From a checkpoint of a small transformer trained on Wikipedia.
Training: a variant of Adam for these matrices, 10921 steps.
MLP neurons of a small language model. Each row is named by its layer, matrix (gate and up: input weights) and neuron, and shows model dimensions 16-143. Each number is 50 + 15 x the weight over its row's rms, rounded and kept within 0 to 99. A neuron's up and down rows have the sign that makes its largest values positive.
After each neuron's rows, "fires on" lists the tokens most often at its 100 highest values on Wikipedia text that the model never trained on; "fires in" lists the words (lower case) most often at its 100 highest values on Wikipedia text that the model never trained on. A number after a token or word is its count.

L6.gate2176:45 34 17 69 54 54 47 49 41 15 62 27 77 44 44 61 87 66 55 28 56 47 40 37 53 36 58 48 37 65 41 67 27 52 35 29 64 52 92 70 61 63 59 18 51 51 58 42 37 46 73 61 55 58 22 25 74 50 23 48 55 38 39 36 58 31 36 53 69 45 51 29 52 40 67 43 58 75 55 38 43 31 32 53 16 37 71 51 33 66 41 19 28 39 70 60 57 42 46 60 32 53 59 43 65 33 38 51 33 58 56 60 44 39 40 60 41 52 34 36 68 21 52 56 49 57 45 46
L6.up2176:61 21 52 49 32 52 50 38 46 43 58 62 44 67 68 51 54 52 49 58 64 39 54 47 37 55 35 52 44 82 54 69 45 49 47 53 43 20 50 47 48 73 63 38 64 79 45 31 42 54 44 19 56 65 30 62 37 51 79 95 53 55 62 46 71 59 51 56 66 49 53 78 62 59 39 20 78 50 06 46 63 37 34 41 45 53 30 63 62 61 49 44 42 52 42 58 63 56 72 53 20 47 58 42 52 51 63 50 27 41 42 00 45 45 51 43 43 65 22 80 72 65 17 31 43 44 46 43
fires on: " and" 37, " be" 17, " being" 7, " was" 6, " later" 6
fires in: "and" 37, "be" 17, "being" 7, "was" 6, "later" 6

L4.gate395:59 56 38 73 57 55 53 40 54 52 56 41 36 43 41 42 79 40 33 70 54 18 61 53 56 36 45 51 44 46 39 44 04 56 34 25 61 46 64 23 52 46 64 29 53 57 54 63 13 40 49 53 35 59 42 30 95 55 73 53 27 66 12 42 32 53 29 77 59 77 38 78 37 42 50 26 20 31 51 67 54 47 62 51 58 56 50 32 59 35 45 67 54 59 32 53 44 37 49 49 57 50 74 46 55 32 37 48 34 81 52 47 57 25 31 65 61 66 47 39 70 41 45 53 46 50 30 40
L4.up395:33 48 42 38 67 45 43 48 40 49 43 44 45 44 26 20 52 61 50 51 66 70 52 57 49 58 14 26 77 60 66 43 47 50 77 40 66 26 48 37 55 54 54 54 63 57 54 99 41 49 49 48 44 68 21 45 46 28 92 59 46 44 49 46 38 79 46 70 65 54 67 69 47 36 43 27 16 46 52 52 63 39 50 62 60 52 41 74 56 39 81 61 43 49 40 35 27 46 41 63 26 60 38 75 36 46 34 73 41 74 66 45 37 64 48 37 36 70 56 34 45 53 72 50 22 89 55 41
fires on: " were" 19, " being" 11, " are" 9, " was" 9, " is" 6, " been" 6
fires in: "were" 19, "being" 11, "are" 9, "was" 9, "is" 6, "been" 6

L6.gate1187:72 52 46 44 32 51 67 56 59 63 23 44 73 36 67 79 38 46 42 51 35 46 31 60 63 66 66 39 47 59 61 61 56 44 14 33 66 64 46 47 74 51 26 54 35 77 63 55 40 51 71 62 34 44 38 62 80 42 66 44 76 72 36 41 60 58 76 61 37 44 47 74 41 27 30 55 29 38 48 58 34 44 92 58 74 31 62 18 56 45 49 32 38 61 41 47 43 51 41 61 43 53 56 63 69 73 61 40 70 46 39 46 39 48 59 68 79 25 44 42 73 45 52 57 43 72 37 56
L6.up1187:63 36 46 34 43 43 44 66 66 61 47 44 61 70 51 36 23 58 72 48 53 38 61 38 80 33 43 50 38 45 35 33 46 68 56 27 45 38 59 72 35 61 52 48 47 46 60 25 57 66 17 60 60 74 58 45 37 50 58 56 27 48 71 51 38 40 57 46 77 29 71 80 75 56 59 39 37 57 34 78 41 39 64 55 50 80 51 73 60 73 48 50 58 67 56 59 38 23 52 34 49 53 79 72 29 51 49 50 51 83 56 42 24 43 43 31 46 69 43 61 55 64 28 36 63 31 37 60
fires on: " was" 27, " finished" 12, " were" 10, " in" 9, " as" 6
fires in: "was" 27, "finished" 12, "were" 10, "in" 9, "as" 6

L6.gate482:29 37 43 58 68 67 65 45 38 49 61 51 43 19 33 72 57 67 49 79 48 40 57 56 45 39 43 65 58 67 63 63 53 62 17 49 66 40 62 51 38 28 25 65 41 65 51 38 73 32 58 72 52 22 47 48 53 40 40 52 23 42 25 54 26 43 43 45 65 61 70 60 73 62 69 47 65 51 55 53 48 59 46 61 32 46 29 42 31 64 40 59 48 57 39 25 29 46 71 57 59 49 69 78 43 54 31 63 58 29 61 51 65 54 37 59 24 31 65 82 87 24 47 04 39 40 19 74
L6.up482:52 13 67 63 41 50 54 27 48 33 54 33 40 24 57 60 77 99 68 53 71 31 44 64 51 28 60 51 40 54 47 50 51 42 42 33 67 51 59 54 49 64 34 59 48 43 55 59 48 35 82 46 43 36 59 69 38 51 62 22 39 47 66 45 33 40 69 59 33 47 40 51 60 59 67 51 45 68 30 47 03 86 62 53 32 53 41 63 44 66 45 38 48 41 44 26 43 60 80 35 49 46 58 75 59 73 49 31 53 32 47 62 48 34 38 43 65 24 50 43 64 48 54 45 57 41 55 42
fires on: " to" 37, " of" 21, " August" 7, " June" 5, " December" 5, " is" 4
fires in: "to" 36, "of" 21, "august" 7, "june" 5, "december" 5

L6.gate847:60 37 28 58 47 74 53 67 43 64 61 57 31 47 45 62 73 52 48 46 57 32 50 65 33 69 42 54 46 71 52 30 47 53 57 41 58 53 72 25 56 56 67 71 44 63 60 75 36 17 56 40 65 32 58 49 61 64 66 40 42 42 44 73 48 52 30 60 34 80 41 42 38 39 45 44 52 52 60 37 61 52 48 37 51 74 49 31 34 55 56 69 71 25 23 38 46 56 28 28 52 39 43 57 53 42 20 50 73 63 45 63 40 46 29 73 70 21 46 55 44 60 69 20 31 74 42 41
L6.up847:69 31 57 26 40 29 67 43 59 49 20 74 55 42 55 62 54 62 60 49 55 42 51 74 42 63 30 80 39 50 61 44 64 65 54 54 35 56 62 66 58 43 22 55 59 42 52 60 63 41 44 20 54 30 75 34 73 70 72 44 30 18 54 56 47 78 39 08 36 59 57 50 55 70 70 43 49 48 88 78 45 32 29 33 54 26 56 65 55 58 68 43 59 31 60 46 26 56 47 50 47 41 50 66 63 73 49 57 76 61 50 61 51 60 34 46 60 41 23 43 39 63 18 39 55 54 73 53
fires on: " the" 37, " to" 7, " under" 5, " with" 5
fires in: "the" 37, "under" 7, "to" 7, "with" 5, "s" 5

L6.gate1435:56 26 53 52 54 63 49 43 49 45 32 28 33 23 46 34 87 53 61 69 53 30 57 37 36 36 50 59 70 59 62 74 36 39 35 72 54 49 55 63 63 35 58 81 03 65 58 45 20 49 49 56 45 46 46 80 66 76 53 34 53 25 60 56 24 69 30 99 67 42 51 43 58 52 56 42 58 46 25 57 19 42 42 66 71 58 29 38 17 56 37 44 26 30 48 92 32 37 59 53 44 38 37 43 35 46 50 43 59 77 57 51 26 44 70 53 46 59 40 41 71 50 90 56 36 61 55 55
L6.up1435:71 19 58 63 42 50 42 53 31 35 62 53 73 22 46 40 66 77 48 50 52 58 59 46 53 39 45 71 42 65 33 54 45 47 53 40 36 46 47 50 45 43 70 23 35 60 58 59 38 57 66 45 31 45 41 55 73 68 41 44 37 24 41 46 44 59 57 40 44 51 59 11 60 58 40 61 12 49 53 29 43 41 40 47 45 53 67 68 37 53 58 51 68 66 26 49 30 35 60 51 37 41 67 19 40 44 41 54 63 77 60 50 42 34 75 70 46 31 39 30 46 43 58 54 66 73 65 37
fires on: " in" 17, " became" 11, " to" 11, " by" 9, " of" 9, " then" 5
fires in: "in" 17, "became" 11, "to" 11, "by" 9, "of" 9, "then" 5

L4.gate1175:53 44 48 49 44 80 59 38 52 49 23 30 55 44 39 39 56 60 62 51 38 67 63 52 74 38 43 85 54 59 45 73 44 41 48 28 51 48 46 68 55 46 42 55 34 68 46 70 55 62 68 32 64 44 58 59 91 63 49 41 72 55 19 49 42 39 42 88 58 34 49 30 69 48 44 72 46 42 27 49 39 36 39 74 58 50 27 44 45 40 53 61 26 48 69 56 19 55 19 36 08 35 51 64 46 59 61 20 51 66 62 58 04 35 29 61 45 40 46 52 32 44 58 45 26 56 58 52
L4.up1175:38 51 52 44 58 58 55 45 52 47 43 62 69 59 18 78 49 43 45 40 60 58 56 26 78 34 56 55 50 58 67 48 51 45 49 52 39 61 57 68 46 57 62 35 39 60 48 86 27 21 51 48 33 48 61 38 60 56 45 16 64 43 20 33 46 29 53 90 44 79 70 39 70 53 40 62 39 46 36 65 54 60 50 53 67 56 36 45 62 38 63 44 36 32 62 59 18 27 30 34 42 51 71 46 62 66 49 49 19 85 64 47 30 52 45 39 67 49 29 62 39 67 78 64 56 54 38 61
fires on: " by" 24, " in" 15, " By" 12, " that" 11, " at" 8
fires in: "by" 33, "in" 16, "that" 11, "at" 8

L6.gate172:52 49 44 62 55 57 55 40 39 52 43 24 30 24 46 51 40 48 69 39 52 40 51 45 48 52 44 53 38 66 38 60 62 54 15 50 55 50 44 50 46 77 47 56 08 65 69 42 58 47 48 62 17 52 62 51 35 55 55 63 47 45 31 52 48 54 60 36 52 47 41 51 40 47 59 46 35 35 51 55 52 49 74 48 41 37 27 48 32 56 25 56 58 46 46 57 64 65 51 62 46 43 52 33 51 51 34 51 59 54 42 77 65 56 24 67 34 60 39 57 79 44 46 63 47 07 53 63
L6.up172:27 52 36 29 68 45 32 34 43 32 46 39 45 54 46 70 39 39 23 33 38 25 68 28 48 42 66 64 37 38 57 37 58 61 21 57 68 64 98 56 61 89 48 55 45 30 79 52 30 66 56 70 07 63 53 40 53 51 52 41 63 79 47 49 55 63 34 42 67 57 32 74 41 69 43 31 45 38 29 45 24 66 43 50 51 25 66 34 50 74 42 70 51 80 48 71 53 57 54 64 39 55 58 33 48 38 28 47 70 75 64 58 47 42 43 63 42 67 22 57 63 42 48 56 38 31 59 68
fires on: " is" 21, " was" 17, " were" 8, " had" 5, " are" 5, " be" 5
fires in: "is" 21, "was" 17, "were" 8, "had" 5, "are" 5, "be" 5

L4.gate368:39 53 39 54 41 73 56 60 77 18 36 41 65 62 60 80 49 64 37 38 30 51 47 48 72 47 62 55 57 71 40 79 28 50 47 52 42 55 86 57 86 44 55 30 48 46 42 53 46 54 82 58 35 47 41 37 64 42 67 40 25 54 39 68 39 75 46 36 32 29 28 33 65 69 38 42 57 55 53 49 25 58 54 51 63 56 31 36 40 54 41 57 23 74 74 58 33 51 59 36 27 57 62 57 38 43 36 46 44 53 12 39 43 47 52 66 53 42 67 60 49 55 59 39 45 60 38 54
L4.up368:63 51 70 45 64 64 72 38 54 44 64 49 45 65 57 49 24 66 54 45 30 77 62 39 40 47 60 58 42 62 58 42 52 38 35 82 56 48 56 44 43 68 23 27 44 26 53 52 72 49 62 37 59 61 57 59 47 53 51 53 41 53 41 66 55 34 62 56 46 55 42 52 49 51 43 55 51 73 36 47 49 57 65 56 47 61 55 37 69 44 24 38 56 53 47 64 38 41 70 59 68 61 46 53 75 61 62 20 47 51 36 64 57 59 36 20 57 35 53 73 63 53 48 20 51 21 28 49
fires on: " July" 15, " June" 14, " August" 12, " October" 10, " September" 10, " December" 6
fires in: "july" 15, "june" 14, "august" 12, "october" 10, "september" 10, "december" 6

L4.gate2038:38 42 46 58 69 45 46 70 27 43 51 30 54 67 69 76 42 57 43 58 71 40 56 69 83 49 53 38 36 58 58 35 53 67 04 29 44 37 70 41 59 85 45 48 48 57 63 61 32 60 66 61 52 54 51 35 63 50 71 60 56 56 34 58 68 35 69 87 61 51 50 76 49 57 53 63 61 53 29 54 35 62 77 61 22 60 45 49 49 53 23 71 39 66 51 78 35 58 65 67 25 61 37 41 54 37 43 44 43 69 59 44 58 38 32 41 62 70 34 37 57 67 48 34 65 42 38 35
L4.up2038:45 50 67 74 79 35 45 57 13 47 45 36 56 49 44 63 46 39 80 66 47 47 54 65 38 46 40 53 67 48 45 28 89 61 58 37 55 09 80 24 53 66 44 29 69 55 34 46 51 56 25 52 43 37 25 80 55 36 86 68 56 33 75 39 53 48 65 62 67 35 49 46 46 88 50 24 53 56 47 39 53 52 34 65 43 37 48 69 74 34 54 56 44 58 50 57 35 79 74 70 45 68 28 63 65 40 43 62 69 57 58 26 35 57 46 41 51 56 57 51 36 48 44 34 44 60 50 56
fires on: " was" 18, " also" 13, " not" 9, " later" 8, " were" 8, " is" 5
fires in: "was" 18, "also" 13, "not" 9, "later" 8, "were" 8, "is" 5

L6.gate1352:57 66 57 36 52 74 38 63 36 44 50 47 34 48 53 80 14 49 33 78 49 52 54 58 50 63 47 58 51 53 42 47 39 51 42 56 51 52 32 35 53 51 66 45 55 45 48 63 36 51 46 43 50 54 58 53 59 63 39 50 47 77 57 37 56 60 15 50 54 66 33 66 62 60 25 50 45 54 28 27 42 37 57 80 51 43 62 42 32 53 16 66 40 50 69 32 44 54 33 33 36 57 39 50 56 62 56 38 61 72 50 38 50 56 38 66 48 57 38 54 58 44 70 59 50 62 52 42
L6.up1352:61 59 45 08 40 44 38 45 36 51 54 56 63 47 67 57 57 28 56 38 34 72 34 57 39 38 73 40 51 59 47 73 38 71 70 70 68 37 43 37 46 56 56 33 62 38 51 66 69 50 21 49 45 24 59 85 30 54 66 46 32 48 64 53 63 58 34 25 24 62 32 55 57 75 41 45 54 47 62 29 53 33 47 59 74 22 42 53 55 29 56 56 73 06 40 30 55 69 51 39 73 42 61 74 67 57 68 77 56 34 58 61 48 55 51 71 17 40 68 46 46 30 52 54 60 50 29 63
fires on: " to" 19, " for" 19, " his" 13, " with" 5, " left" 5
fires in: "to" 19, "for" 19, "his" 13, "with" 5, "left" 5